Weights of a small transformer language model.
Training: a variant of Adam for these matrices, 662M tokens.
MLP neurons of a small language model. Each row is named by its layer, matrix (gate and up: input weights) and neuron, and shows model dimensions 48-175. Each number is 50 + 15 x the weight over its row's rms, rounded and kept within 0 to 99. A neuron's up and down rows have the sign that makes its largest values positive.
After each neuron's rows, "fires in" lists the words (lower case) most often at its 100 highest values on Wikipedia text that the model never trained on.

L10.gate589:38 49 17 50 84 32 46 60 46 49 36 55 55 12 36 44 32 63 49 45 45 29 38 57 57 41 33 66 45 58 39 59 47 37 21 50 41 41 74 50 49 45 30 58 26 66 39 38 35 64 74 69 48 66 55 60 61 48 38 61 38 51 15 67 64 57 28 56 73 55 32 53 41 77 59 41 51 51 48 22 51 61 56 46 54 46 68 39 22 89 67 36 61 25 24 23 50 53 38 66 57 51 30 40 63 50 66 58 56 41 44 53 71 32 73 33 66 46 66 72 28 26 52 38 47 63 70 54
L10.up589:58 51 47 40 58 16 55 31 63 50 51 54 41 41 50 32 68 61 92 42 55 77 43 56 50 50 37 58 46 39 56 73 63 37 49 69 78 65 41 20 41 32 56 43 57 65 40 38 91 42 47 48 43 50 29 42 85 41 58 55 62 27 23 93 70 31 61 41 31 46 61 53 78 78 50 30 65 56 42 29 41 41 62 53 44 48 54 58 63 75 79 85 54 30 45 55 40 57 53 50 21 28 51 43 57 63 64 28 41 66 53 58 67 56 89 46 31 57 84 40 29 46 59 66 52 51 65 69
fires in: "s", "his", "had", "her", "an"

L3.gate15:20 36 51 66 64 68 44 83 43 44 47 43 47 51 57 30 53 52 62 28 40 45 31 48 42 20 66 33 53 51 32 61 65 40 45 38 60 50 56 53 54 39 58 64 43 42 65 50 48 62 48 51 41 61 49 41 38 58 48 28 29 70 22 37 65 47 52 60 56 57 40 65 45 43 64 21 37 60 60 36 46 60 44 42 22 53 51 58 60 41 46 43 50 58 54 02 30 74 57 47 70 49 59 69 38 67 82 82 52 64 59 87 59 10 77 41 39 71 47 49 63 77 70 57 36 57 51 37
L3.up15:63 51 53 22 25 46 47 55 55 61 52 36 24 52 45 71 63 42 47 62 62 43 46 39 40 63 37 34 37 28 33 41 60 24 82 53 72 51 44 73 46 64 30 09 74 57 33 53 45 55 54 49 82 41 53 79 61 59 53 37 48 28 19 49 59 07 52 26 51 49 74 32 62 34 67 59 46 30 14 36 61 24 41 45 64 51 54 57 24 65 59 59 63 54 54 77 72 42 31 72 51 58 63 57 53 50 32 47 39 28 44 61 54 83 29 41 49 46 63 47 34 54 56 70 49 71 81 48
fires in: "after", "manager", "liberal"

L3.gate104:66 72 68 57 67 31 57 47 33 54 62 48 28 31 25 39 56 59 80 56 32 22 43 57 45 52 57 33 52 67 56 67 65 30 39 63 47 55 56 49 48 62 72 52 64 59 00 51 27 21 51 61 44 32 22 40 37 65 35 63 58 25 52 47 55 38 50 41 64 45 25 51 82 27 52 51 77 37 98 60 37 47 49 24 60 45 47 61 47 87 32 41 28 64 57 60 67 39 56 70 28 54 33 39 50 42 52 40 39 64 32 47 64 49 30 65 34 55 65 66 58 68 48 42 41 41 76 56
L3.up104:71 71 60 70 23 39 13 39 52 69 56 45 50 47 53 28 37 40 67 56 40 50 42 44 68 40 56 20 41 25 47 69 61 39 65 70 63 44 43 63 52 62 66 81 58 52 36 53 72 42 55 56 69 24 56 55 43 37 46 46 62 37 55 60 34 51 55 35 44 64 49 29 88 32 63 39 39 39 52 60 55 64 56 42 51 63 29 62 52 57 40 35 47 20 47 66 65 47 80 57 74 73 26 59 39 31 54 71 43 41 32 32 58 40 37 66 48 63 61 62 41 29 47 42 52 72 79 61
fires in: "both", "either", "primarily", "mainly", "mostly", "largely"

L2.gate238:23 56 45 84 61 57 38 46 53 32 29 68 38 44 33 45 55 29 33 50 56 52 47 55 63 57 50 40 42 61 60 77 41 50 59 48 77 29 60 57 86 19 32 51 39 39 60 40 73 72 49 64 55 59 43 52 07 60 56 57 76 65 50 33 44 46 51 59 60 33 63 63 38 45 48 36 72 62 41 47 71 38 37 85 72 42 73 41 29 73 38 59 86 55 55 53 44 49 65 75 54 48 43 47 32 28 54 74 57 63 53 67 49 28 72 60 62 54 32 42 72 60 49 58 43 59 51 47
L2.up238:50 39 48 55 63 34 36 55 43 49 49 22 60 61 76 37 56 59 30 67 21 39 39 37 35 71 43 44 60 36 36 59 50 27 72 47 64 59 74 34 64 38 48 55 58 35 47 36 88 76 23 16 73 13 41 72 66 69 32 48 43 49 35 49 58 55 45 33 53 36 66 82 67 77 67 60 43 53 38 56 34 36 58 80 28 65 36 52 31 39 61 47 16 53 36 81 37 61 45 65 53 36 32 48 73 59 24 59 12 48 68 54 60 36 28 51 48 67 35 51 45 50 73 57 55 51 61 55
fires in: "during", "entered", "after", "escape", "throughout", "enter"

L2.gate589:44 39 37 42 70 29 26 45 24 43 51 64 39 49 61 50 55 69 46 41 20 49 50 57 53 47 35 24 47 56 78 68 26 21 47 50 55 44 68 46 44 61 76 56 76 36 62 63 68 61 41 65 58 54 71 44 53 14 62 47 64 69 46 56 36 35 56 52 58 46 14 41 57 44 64 43 84 41 66 62 47 52 51 38 46 29 61 46 65 53 64 72 30 56 20 50 21 45 81 48 33 45 73 34 65 73 52 76 58 73 74 58 77 59 81 24 43 67 39 61 48 51 52 47 49 74 58 48
L2.up589:65 20 43 57 49 48 49 58 59 61 39 65 49 49 66 41 30 42 43 38 27 64 29 38 46 29 48 44 72 70 58 62 61 65 68 34 41 52 49 55 50 59 37 65 72 43 68 53 50 54 53 38 33 61 82 52 41 39 54 36 64 07 27 30 45 75 76 58 41 47 25 44 36 17 63 46 20 63 66 57 85 53 60 54 46 62 75 34 57 38 41 39 74 57 62 61 50 64 38 19 31 51 50 62 49 68 54 36 65 65 60 44 40 32 80 59 33 29 52 51 56 56 28 40 50 54 55 49
fires in: "united", "uk", "press", "academy", "magazine"

L12.gate460:27 60 57 88 42 75 48 33 49 58 39 25 75 59 66 47 56 34 53 56 43 44 49 45 70 51 61 53 54 40 56 54 69 59 59 52 55 15 68 50 46 56 38 52 65 68 40 39 35 80 57 49 46 51 26 34 53 60 46 55 42 48 22 48 56 43 45 54 36 06 60 41 51 30 63 21 68 39 61 46 27 25 23 50 33 62 44 47 53 53 27 65 33 34 43 48 51 34 51 39 64 21 48 39 82 48 48 60 51 56 40 65 40 38 73 70 22 40 48 33 69 33 38 53 49 60 48 49
L12.up460:71 42 60 50 74 35 60 51 29 47 68 56 56 59 28 24 59 47 34 38 27 50 59 27 36 58 28 54 50 53 63 37 72 60 45 60 87 49 51 30 51 38 54 59 46 45 60 62 46 41 49 19 71 42 57 37 34 23 50 64 54 76 49 33 61 39 79 59 68 61 36 23 67 54 55 38 71 59 62 62 70 70 50 46 51 51 53 49 63 29 60 73 34 70 49 58 43 34 70 26 63 71 53 50 28 51 63 44 58 64 71 44 64 60 34 44 40 44 55 60 61 51 57 76 70 53 63 84
fires in: "to", "not", "can", "would", "has", "they"

L2.gate555:53 70 37 53 63 79 52 47 54 43 60 48 47 46 16 34 20 54 47 51 56 55 51 33 54 51 21 46 62 29 44 64 57 66 63 67 23 40 37 47 56 42 38 39 63 74 65 46 44 35 24 58 25 44 43 42 36 59 62 23 36 64 52 39 51 45 47 20 52 49 61 37 52 39 55 48 71 30 55 44 52 45 63 32 38 43 61 32 34 45 65 53 36 31 52 72 18 45 41 64 85 39 55 47 54 52 61 58 43 46 60 51 46 29 57 10 51 30 50 48 57 35 34 54 65 42 56 57
L2.up555:55 46 57 49 60 34 28 27 58 49 35 35 44 46 45 76 43 45 27 47 68 29 73 31 42 50 37 40 43 50 67 50 34 22 62 44 55 74 53 29 48 68 54 68 63 28 59 68 41 47 77 31 42 53 44 67 52 73 55 32 28 27 49 67 56 48 38 51 46 67 46 28 36 56 50 56 50 60 60 61 53 51 36 68 58 49 23 39 44 45 50 50 53 53 37 83 69 40 75 74 63 43 60 58 80 56 44 69 53 37 48 71 48 34 42 38 32 46 42 34 64 54 82 65 63 69 66 20
fires in: "would", "may", "could", "can", "might"

L2.gate147:51 46 32 59 71 32 48 30 79 53 49 68 46 67 49 93 16 40 45 46 29 56 74 81 37 45 37 41 42 60 23 78 44 68 37 46 24 55 74 58 63 79 54 45 46 36 59 53 56 34 49 76 61 59 66 49 36 57 47 40 50 61 64 35 49 36 44 45 52 36 43 54 59 86 59 48 64 54 76 66 59 66 54 28 56 61 54 52 47 40 48 52 46 57 47 64 69 65 57 75 35 23 14 38 63 70 33 67 36 40 48 46 74 58 79 55 28 53 31 63 65 42 69 46 52 34 56 18
L2.up147:43 51 40 51 56 69 36 25 60 83 44 49 53 50 65 73 38 53 67 48 34 62 54 84 52 44 57 48 62 32 41 40 59 69 33 28 13 43 59 58 44 86 37 46 52 40 65 56 45 60 47 30 55 47 69 27 37 58 41 46 39 67 83 35 38 65 71 61 19 53 31 45 47 51 47 48 56 61 91 60 82 75 48 11 53 17 63 57 70 34 18 56 38 44 61 55 87 57 46 31 57 45 22 46 48 52 52 58 59 38 54 44 57 65 78 67 35 36 47 35 55 58 43 37 35 48 67 41
fires in: "ii", "press", "left"

L3.gate577:36 61 55 54 63 29 64 68 55 29 42 54 51 75 57 52 35 58 59 56 77 22 16 69 35 49 48 76 22 58 53 46 52 43 49 60 64 48 74 46 41 66 40 07 65 58 48 25 42 40 38 54 60 54 44 46 50 61 47 37 65 55 52 53 79 41 66 35 55 33 47 93 64 49 52 15 60 65 60 46 28 43 62 18 33 64 71 41 53 54 31 57 48 25 45 48 45 56 73 62 45 58 23 48 71 76 35 48 53 52 38 49 75 65 38 69 71 76 64 90 48 61 49 38 46 61 56 63
L3.up577:28 54 78 62 28 36 67 79 38 46 33 13 99 71 74 60 36 55 51 40 58 45 27 63 57 42 40 85 56 38 47 18 60 69 53 39 33 42 58 52 33 61 34 44 55 25 56 43 71 53 58 56 77 63 49 47 67 39 67 49 57 53 51 57 72 62 63 47 26 70 59 49 65 20 56 39 52 81 61 57 67 71 53 46 43 54 38 39 86 35 51 67 35 15 46 47 50 67 64 45 32 56 28 46 51 72 02 31 54 33 38 58 48 60 54 58 46 60 32 69 42 58 37 32 55 55 47 50
fires in: "open", "west", "east", "long", "may"

L3.gate84:76 73 51 76 27 74 44 45 38 36 56 58 44 43 37 32 30 50 39 57 46 42 37 35 56 59 25 36 50 79 48 68 77 61 54 35 57 62 71 34 49 48 41 51 62 64 62 39 28 70 58 45 34 30 57 70 58 55 53 53 46 37 59 53 57 53 31 43 41 29 33 45 72 66 58 57 42 71 60 38 38 40 43 76 29 69 45 30 39 48 53 58 46 32 49 65 43 37 55 45 53 65 56 52 43 42 69 47 37 73 28 50 24 53 51 60 21 51 27 51 56 51 46 87 63 45 33 56
L3.up84:90 50 44 80 21 69 56 36 68 55 44 59 61 37 41 27 12 43 54 46 47 41 54 62 57 56 71 56 75 73 47 40 60 74 43 20 45 52 78 50 60 51 32 40 68 63 58 48 25 71 69 23 30 53 75 41 71 55 64 39 26 49 43 74 42 51 71 61 33 43 38 61 51 66 47 42 35 40 48 39 56 67 52 63 39 51 55 57 58 47 23 57 58 31 74 72 28 31 59 34 46 59 73 67 55 40 48 64 25 66 58 52 00 36 58 54 51 43 59 34 53 56 22 47 54 52 29 59
fires in: "has", "have", "having", "had", "being"

L2.gate51:36 37 83 72 56 85 49 56 60 69 31 32 79 49 39 37 46 32 36 21 48 59 52 81 59 40 34 39 89 29 55 35 73 63 45 62 57 46 84 41 68 47 45 39 62 68 65 26 29 43 41 50 24 43 35 38 43 69 52 57 69 58 20 49 45 75 42 70 21 43 34 66 47 43 69 53 58 44 33 62 70 66 40 20 55 52 76 41 53 34 48 31 67 19 31 50 39 46 54 40 54 33 37 55 40 44 46 78 53 46 42 40 43 52 67 67 61 64 57 42 47 63 22 57 61 12 34 37
L2.up51:60 51 30 41 00 47 45 50 49 54 44 59 57 21 30 35 50 64 52 43 69 47 58 54 41 24 54 74 37 37 53 46 21 52 55 55 47 99 62 47 41 56 45 18 74 48 43 87 82 64 45 40 47 79 65 47 54 67 25 73 35 49 47 52 71 21 49 64 43 99 56 62 38 67 53 39 57 48 38 53 37 50 39 63 32 52 44 40 50 47 60 61 72 47 54 66 44 68 51 59 38 42 55 73 72 33 44 61 45 56 49 74 62 54 45 66 65 65 61 50 58 44 78 42 42 55 53 39
fires in: "had", "was", "would"

L10.gate328:38 49 54 66 34 47 74 67 69 29 69 59 41 44 55 47 88 41 41 39 55 45 56 54 58 58 52 65 34 49 43 44 37 35 48 58 62 29 36 58 55 63 75 39 22 49 34 34 66 41 36 92 34 37 44 52 51 44 54 58 65 63 29 33 48 48 16 63 56 42 44 63 73 26 62 61 66 72 39 64 41 34 36 19 42 39 25 36 40 67 40 38 40 48 63 45 39 60 29 54 48 56 35 34 36 45 54 51 53 63 29 43 31 32 52 48 43 49 72 69 26 38 58 58 58 35 71 54
L10.up328:33 42 43 78 27 74 56 56 56 52 54 32 58 47 28 46 15 49 30 51 34 37 55 54 47 47 21 33 64 61 59 44 46 36 39 47 45 53 20 65 57 68 77 83 53 48 43 62 50 52 32 55 53 28 45 83 65 76 39 53 42 76 61 30 50 48 27 54 60 54 17 32 50 44 23 54 69 58 33 47 57 47 44 91 56 44 38 68 54 51 28 41 41 72 52 39 48 56 41 40 59 33 64 47 50 49 46 65 62 47 27 54 62 64 12 37 24 71 51 82 64 50 60 45 42 03 25 57
fires in: "from", "for", "on", "about", "of", "upon"

L2.gate152:53 51 37 38 42 31 79 50 68 23 49 69 67 51 48 70 51 71 45 30 53 39 59 57 49 70 61 66 49 81 46 14 84 42 22 61 55 53 72 50 30 48 40 31 67 46 61 39 21 54 68 30 52 61 64 50 34 43 54 45 59 47 75 39 47 41 45 61 49 44 60 22 54 67 39 47 55 43 38 65 36 49 38 72 40 83 45 46 38 78 88 72 53 65 63 50 46 68 62 46 39 48 67 57 76 44 30 37 51 18 35 48 33 64 49 41 38 46 61 63 53 76 30 63 24 50 64 56
L2.up152:48 41 58 64 26 32 60 62 44 43 31 40 72 43 63 54 33 61 39 39 54 43 59 83 56 74 49 60 74 65 62 15 67 68 27 44 58 54 53 54 37 59 40 43 78 48 61 45 26 54 90 27 60 48 63 43 57 36 52 33 54 51 56 57 46 64 48 61 54 45 71 43 60 52 34 40 56 34 18 59 54 70 42 91 30 54 78 49 66 65 56 60 70 34 57 54 42 45 57 24 58 38 59 47 51 28 28 55 53 23 21 64 28 58 61 36 31 49 45 56 69 81 30 48 66 54 75 61
fires in: "has", "have"

L11.gate13:49 61 62 34 51 70 48 52 58 34 47 47 51 63 61 27 52 38 50 31 62 15 59 49 51 51 54 47 61 59 59 21 37 72 60 27 40 49 57 53 52 61 71 48 44 35 50 54 22 33 47 64 50 58 62 46 42 54 71 50 53 57 39 30 69 64 25 64 70 39 26 48 34 52 57 73 57 53 46 32 37 76 35 37 48 14 25 50 28 49 71 59 30 41 48 61 23 35 17 68 36 52 55 27 38 74 42 77 50 57 27 40 42 60 52 44 33 68 69 41 46 50 44 63 14 57 47 66
L11.up13:50 38 62 42 69 40 43 64 72 62 48 54 27 52 34 38 52 41 26 52 30 35 34 46 50 34 62 50 34 67 58 70 71 41 56 46 37 36 63 53 57 75 62 61 57 55 49 57 55 57 46 63 25 49 24 74 55 80 63 40 18 68 41 43 64 53 30 53 42 71 38 52 53 40 16 41 49 60 47 61 30 56 49 43 33 58 57 38 70 44 69 60 62 60 30 72 59 52 68 58 53 37 46 46 27 61 52 60 38 33 65 31 38 28 29 49 58 61 50 42 61 66 40 40 56 33 57 62
fires in: "from"

L7.gate477:33 82 61 57 49 33 58 56 66 25 50 54 09 68 35 56 30 56 64 64 65 43 41 47 41 55 54 57 36 68 45 32 33 60 57 62 26 24 61 65 65 67 94 59 35 50 76 28 61 61 44 65 60 48 58 39 66 54 56 63 72 34 25 58 69 29 59 55 67 61 55 37 45 56 63 70 53 55 30 56 53 30 56 45 51 27 54 34 22 53 44 34 51 70 61 48 42 73 35 79 46 51 60 31 43 77 48 22 64 32 09 55 72 50 55 32 39 63 74 42 70 28 50 51 30 42 48 75
L7.up477:65 54 48 66 50 50 61 45 37 53 76 36 30 13 51 37 29 35 78 63 45 56 29 51 36 55 74 44 35 50 76 27 57 76 58 63 15 24 31 15 48 62 39 54 20 61 50 32 45 61 34 72 88 43 53 84 53 60 71 46 67 50 48 54 50 29 37 44 34 59 47 82 04 50 01 55 72 41 60 53 50 31 70 39 42 66 25 67 51 36 43 32 48 58 31 57 45 59 48 43 68 46 27 43 40 67 37 57 31 54 59 49 54 31 55 53 69 51 53 56 40 59 38 42 37 51 68 46
fires in: "to", "from"

L12.gate606:65 21 70 66 69 37 52 50 45 45 53 68 56 46 39 28 50 54 67 48 45 48 50 50 38 35 52 40 47 35 50 56 40 28 75 61 20 54 67 67 72 46 56 48 42 48 47 76 40 61 56 59 61 60 44 32 49 21 62 70 46 05 22 39 48 57 52 52 43 29 31 47 41 44 46 39 42 12 74 51 48 62 53 33 54 22 51 39 33 69 35 80 57 27 52 58 51 52 76 49 62 43 24 48 61 92 63 35 24 54 37 46 66 57 41 61 48 36 35 37 46 51 64 31 27 64 67 43
L12.up606:43 42 77 64 52 52 41 63 34 17 08 52 73 13 38 26 40 53 59 89 47 28 77 39 56 78 58 60 64 68 55 59 40 37 30 55 46 58 47 57 42 65 67 53 45 48 37 41 39 33 32 49 44 58 54 51 46 51 77 64 63 34 65 44 61 47 47 68 56 72 49 34 45 66 40 39 72 55 56 71 32 39 63 28 35 48 60 46 09 57 54 58 55 57 56 50 57 63 53 34 50 65 22 61 43 69 49 44 44 77 68 47 64 46 47 52 49 66 36 52 59 49 50 81 53 84 57 44
fires in: "a"

L2.gate566:54 31 40 53 27 46 47 30 72 52 19 54 68 53 50 51 42 51 59 63 72 31 81 56 79 28 08 72 73 63 74 41 14 66 33 36 27 42 48 56 38 25 43 93 62 32 06 68 57 56 62 35 45 71 07 30 47 45 48 66 63 46 40 66 57 64 69 55 58 47 62 50 67 51 37 28 25 39 21 39 54 46 32 51 52 20 61 64 43 67 58 60 62 71 53 47 53 37 55 62 78 61 59 49 37 67 54 47 36 60 56 44 44 56 44 42 28 63 22 31 53 42 40 53 38 59 29 61
L2.up566:43 31 39 65 18 35 66 77 42 48 57 45 63 60 54 62 55 66 46 53 25 50 51 46 69 70 31 46 51 53 42 62 36 61 26 45 27 42 57 26 62 76 65 54 64 55 65 42 67 56 52 54 54 57 35 33 61 35 73 24 72 88 55 42 44 45 50 51 59 72 38 37 70 63 50 32 30 61 36 53 58 45 60 21 70 32 65 62 40 17 39 55 40 36 46 59 59 56 62 64 26 43 37 23 39 70 60 48 46 48 44 43 45 61 52 68 65 63 71 69 51 28 63 51 70 58 38 40
fires in: "3", "1", "2", "45"

L3.gate18:47 44 43 28 66 66 51 61 35 31 63 60 02 42 37 65 41 54 50 58 35 16 34 37 38 62 60 78 18 71 25 50 42 46 92 63 47 74 45 67 76 62 19 41 45 63 54 51 53 45 49 67 51 74 52 29 46 60 33 58 72 37 57 43 67 19 46 52 72 53 44 55 40 50 50 32 47 37 68 67 65 33 24 59 80 31 25 37 21 61 43 30 30 60 54 48 64 49 67 70 39 56 55 28 66 71 35 80 66 61 46 33 36 12 45 66 47 61 59 23 57 50 65 39 68 48 03 34
L3.up18:35 45 69 37 66 35 36 46 47 51 57 67 35 50 59 62 46 44 51 56 47 39 42 66 57 37 75 78 26 45 29 49 49 63 73 36 43 60 60 63 45 49 29 24 45 49 55 44 55 26 23 69 56 58 64 17 36 39 37 84 33 75 36 30 51 45 67 76 43 62 51 74 30 45 52 40 65 53 68 47 70 61 47 49 47 50 38 44 29 74 52 15 42 51 44 57 55 42 58 36 67 41 45 67 82 59 35 77 54 35 39 51 57 56 59 65 54 40 51 38 43 33 33 36 56 53 65 53
fires in: "japanese", "service", "served", "british", "via"

L11.gate5:15 63 63 39 64 41 76 49 55 53 53 41 61 43 50 29 47 81 35 50 47 36 47 48 51 24 53 62 30 40 40 47 71 34 56 62 38 63 41 59 65 92 58 44 30 58 49 89 54 40 44 65 27 60 43 42 21 37 79 58 65 54 69 42 61 60 18 53 55 50 48 58 60 52 55 32 71 60 59 73 71 45 23 37 37 55 50 57 48 47 81 47 32 45 57 23 53 35 65 60 49 37 61 30 54 31 69 82 42 45 53 44 73 37 54 49 24 29 94 56 51 38 47 39 17 63 31 46
L11.up5:53 56 49 50 69 37 49 58 38 92 54 64 60 52 31 50 33 74 28 23 52 60 60 43 32 57 48 50 55 43 56 28 47 37 54 59 47 38 61 56 53 43 53 82 48 74 55 65 42 27 51 49 67 51 56 47 56 51 44 70 48 37 61 63 48 38 39 66 62 55 52 22 41 47 48 46 41 12 71 42 37 51 21 44 41 48 50 37 53 58 38 48 77 68 73 73 74 42 49 30 73 34 50 47 48 75 84 73 41 78 30 49 49 56 62 54 53 35 65 42 89 52 67 41 36 44 67 58
fires in: "a", "an", "was", "one", "issued", "is"

L6.gate64:16 73 45 52 38 39 49 56 16 31 59 41 39 59 22 51 56 62 61 42 63 32 46 62 32 59 69 22 47 48 44 40 57 49 39 49 35 58 52 39 63 45 78 47 39 53 28 29 31 51 53 61 64 46 26 12 33 31 29 58 56 43 46 35 49 45 44 56 43 57 46 54 75 29 80 42 64 60 73 54 39 54 15 34 37 39 40 60 49 67 43 66 51 70 49 66 54 54 32 62 32 35 57 41 54 37 48 46 64 48 49 46 45 64 18 50 47 45 80 67 45 47 34 37 58 31 67 68
L6.up64:59 57 53 56 45 35 36 46 31 37 49 32 38 60 63 40 26 37 61 54 38 44 43 56 47 33 55 26 25 41 65 49 91 77 45 50 35 61 65 57 53 69 68 44 39 69 33 47 12 64 42 64 69 79 58 26 39 24 26 42 65 41 57 45 42 67 47 63 50 60 60 39 83 36 75 27 46 49 61 38 33 57 36 65 53 52 68 15 54 45 38 36 51 43 39 49 36 31 47 66 59 20 82 48 36 36 46 57 73 35 48 58 52 53 32 57 42 60 58 45 53 24 59 30 56 33 65 64
fires in: "all", "both", "some"

L3.gate363:61 58 29 35 35 48 77 61 63 34 64 53 59 64 56 75 35 62 58 50 67 22 44 45 33 62 68 70 45 80 55 61 52 62 49 80 46 46 51 46 63 70 61 65 56 30 38 69 79 69 58 52 37 60 24 39 54 52 52 37 28 44 30 30 62 46 60 57 20 48 54 36 51 33 46 28 52 36 56 40 55 55 15 71 65 47 44 43 46 55 73 54 65 43 47 46 53 76 61 99 67 38 44 29 43 56 56 33 54 31 77 57 40 44 45 24 48 52 44 50 74 51 61 44 35 35 36 39
L3.up363:46 35 59 49 55 56 58 39 53 57 65 49 56 69 38 73 40 47 53 31 51 42 38 15 64 36 63 43 48 79 33 47 45 36 63 54 25 46 46 53 37 52 80 69 26 39 41 83 52 65 65 38 59 40 29 41 54 41 32 48 40 50 24 45 29 44 31 60 44 61 48 46 85 53 44 60 16 37 57 49 64 54 40 53 49 31 59 57 73 42 30 37 70 39 60 27 75 46 75 81 49 16 31 37 59 58 55 53 51 67 64 48 54 55 62 59 49 71 44 55 70 36 67 07 38 23 62 48
fires in: "1", "2", "11", "2nd"

L10.gate497:60 31 36 61 72 62 83 26 50 55 33 75 63 51 46 66 55 31 48 33 55 28 54 45 36 56 18 52 60 72 56 52 62 78 47 55 74 48 89 52 69 77 31 55 56 49 34 57 30 65 71 45 30 45 20 74 50 48 44 43 59 48 52 38 38 58 39 56 48 40 27 73 58 44 91 49 29 53 64 58 61 28 60 55 57 34 57 38 29 34 60 39 28 66 72 57 40 54 42 27 32 31 70 37 53 45 42 59 43 64 55 31 41 58 85 71 42 51 36 44 41 42 53 60 51 42 45 52
L10.up497:47 47 72 71 55 54 51 46 41 54 35 47 67 35 42 34 32 43 29 43 76 32 36 41 52 60 41 41 75 45 61 69 68 48 49 59 57 47 84 26 27 53 43 56 62 66 59 50 45 55 64 31 49 31 43 59 38 44 85 54 34 44 12 37 52 64 68 56 28 46 63 50 84 48 61 33 40 22 47 19 45 50 36 63 54 42 66 63 70 34 42 68 51 45 49 19 29 42 49 49 35 35 47 42 52 72 78 77 60 54 35 65 44 58 77 40 29 39 38 22 63 70 46 35 63 63 51 43
fires in: "had", "to", "still", "has", "also"

L10.gate402:38 78 50 43 56 71 56 72 34 27 44 31 46 42 74 78 45 66 72 45 35 47 47 39 38 49 65 46 39 36 60 51 51 46 24 56 53 66 68 70 61 29 52 33 08 63 48 64 27 64 49 79 21 46 67 49 63 56 56 31 27 58 62 61 61 72 48 33 58 54 51 59 65 77 50 34 73 66 57 37 35 50 51 28 47 35 61 11 47 98 44 41 40 19 62 66 45 29 43 73 77 58 46 44 48 67 69 39 50 62 77 40 68 48 52 49 53 43 49 58 27 47 70 38 69 74 53 57
L10.up402:73 81 74 48 33 07 49 67 24 33 64 57 66 47 39 46 56 60 63 42 59 50 28 58 47 66 69 86 42 75 65 35 14 38 67 55 47 14 37 78 65 38 46 49 70 56 49 60 44 58 45 63 55 54 53 38 48 50 56 87 56 58 50 56 77 34 63 48 50 43 06 33 38 55 38 80 72 56 63 42 37 56 45 42 54 36 62 32 12 52 52 50 50 20 55 61 65 50 47 58 74 59 61 66 41 49 54 30 24 68 58 42 61 52 44 62 48 36 26 37 39 62 42 78 46 55 29 44
fires in: "a", "no", "noèmes"

L7.gate549:50 61 56 36 58 45 94 55 86 44 46 40 38 43 82 58 32 52 72 31 27 47 49 55 29 54 32 74 40 45 64 58 58 75 56 44 48 45 72 48 55 20 55 45 49 39 78 75 56 32 52 57 30 74 29 20 66 39 73 44 60 58 68 71 47 39 50 50 34 46 38 68 53 73 71 34 66 59 68 51 64 39 29 49 33 41 78 57 48 36 49 72 45 58 79 58 61 66 47 73 39 34 44 28 29 41 53 60 31 86 55 44 39 49 82 66 47 51 43 72 56 54 47 70 62 40 40 42
L7.up549:80 50 66 40 51 54 73 38 58 67 55 21 54 12 73 55 58 33 45 34 55 35 40 57 31 64 62 70 50 35 58 36 78 75 44 49 52 58 53 33 67 28 31 40 42 61 61 45 60 39 44 77 62 40 63 45 55 50 38 38 46 76 52 73 51 54 67 63 36 67 37 66 25 63 75 60 25 49 50 46 40 64 43 41 16 19 51 75 58 34 64 26 61 34 83 61 45 47 64 44 44 55 41 42 39 31 38 46 24 57 54 60 58 78 54 74 63 46 63 33 34 62 58 52 45 48 89 47
fires in: "states", "ii", "again", "kingdom"

L11.gate377:62 80 43 43 58 29 48 47 46 62 49 78 39 47 65 20 34 35 40 56 40 25 54 28 39 38 39 63 53 61 45 53 42 62 48 48 52 52 57 37 47 24 34 73 34 55 11 49 34 76 62 44 38 52 52 45 78 47 80 37 47 45 48 45 59 37 15 58 74 23 38 53 55 59 70 33 66 32 73 64 34 44 61 53 40 45 42 53 36 65 62 82 15 58 55 66 85 22 62 15 59 70 22 40 41 33 56 69 29 61 50 42 77 21 71 45 54 27 33 45 34 50 47 53 48 49 68 54
L11.up377:44 58 60 55 72 52 42 44 73 42 30 37 34 52 48 40 61 40 49 65 63 53 50 51 54 36 53 48 58 45 65 45 47 56 84 37 71 39 29 35 42 37 60 65 34 69 55 53 60 62 67 74 39 36 43 62 41 49 95 25 81 63 50 79 84 37 39 64 86 59 58 51 59 26 66 54 54 52 53 47 36 53 39 60 75 48 42 38 12 46 66 80 37 32 53 72 62 46 68 50 49 69 34 64 32 64 66 59 43 47 42 51 59 49 65 21 47 35 60 45 46 55 64 49 77 03 86 54
fires in: "her", "his", "their", "my"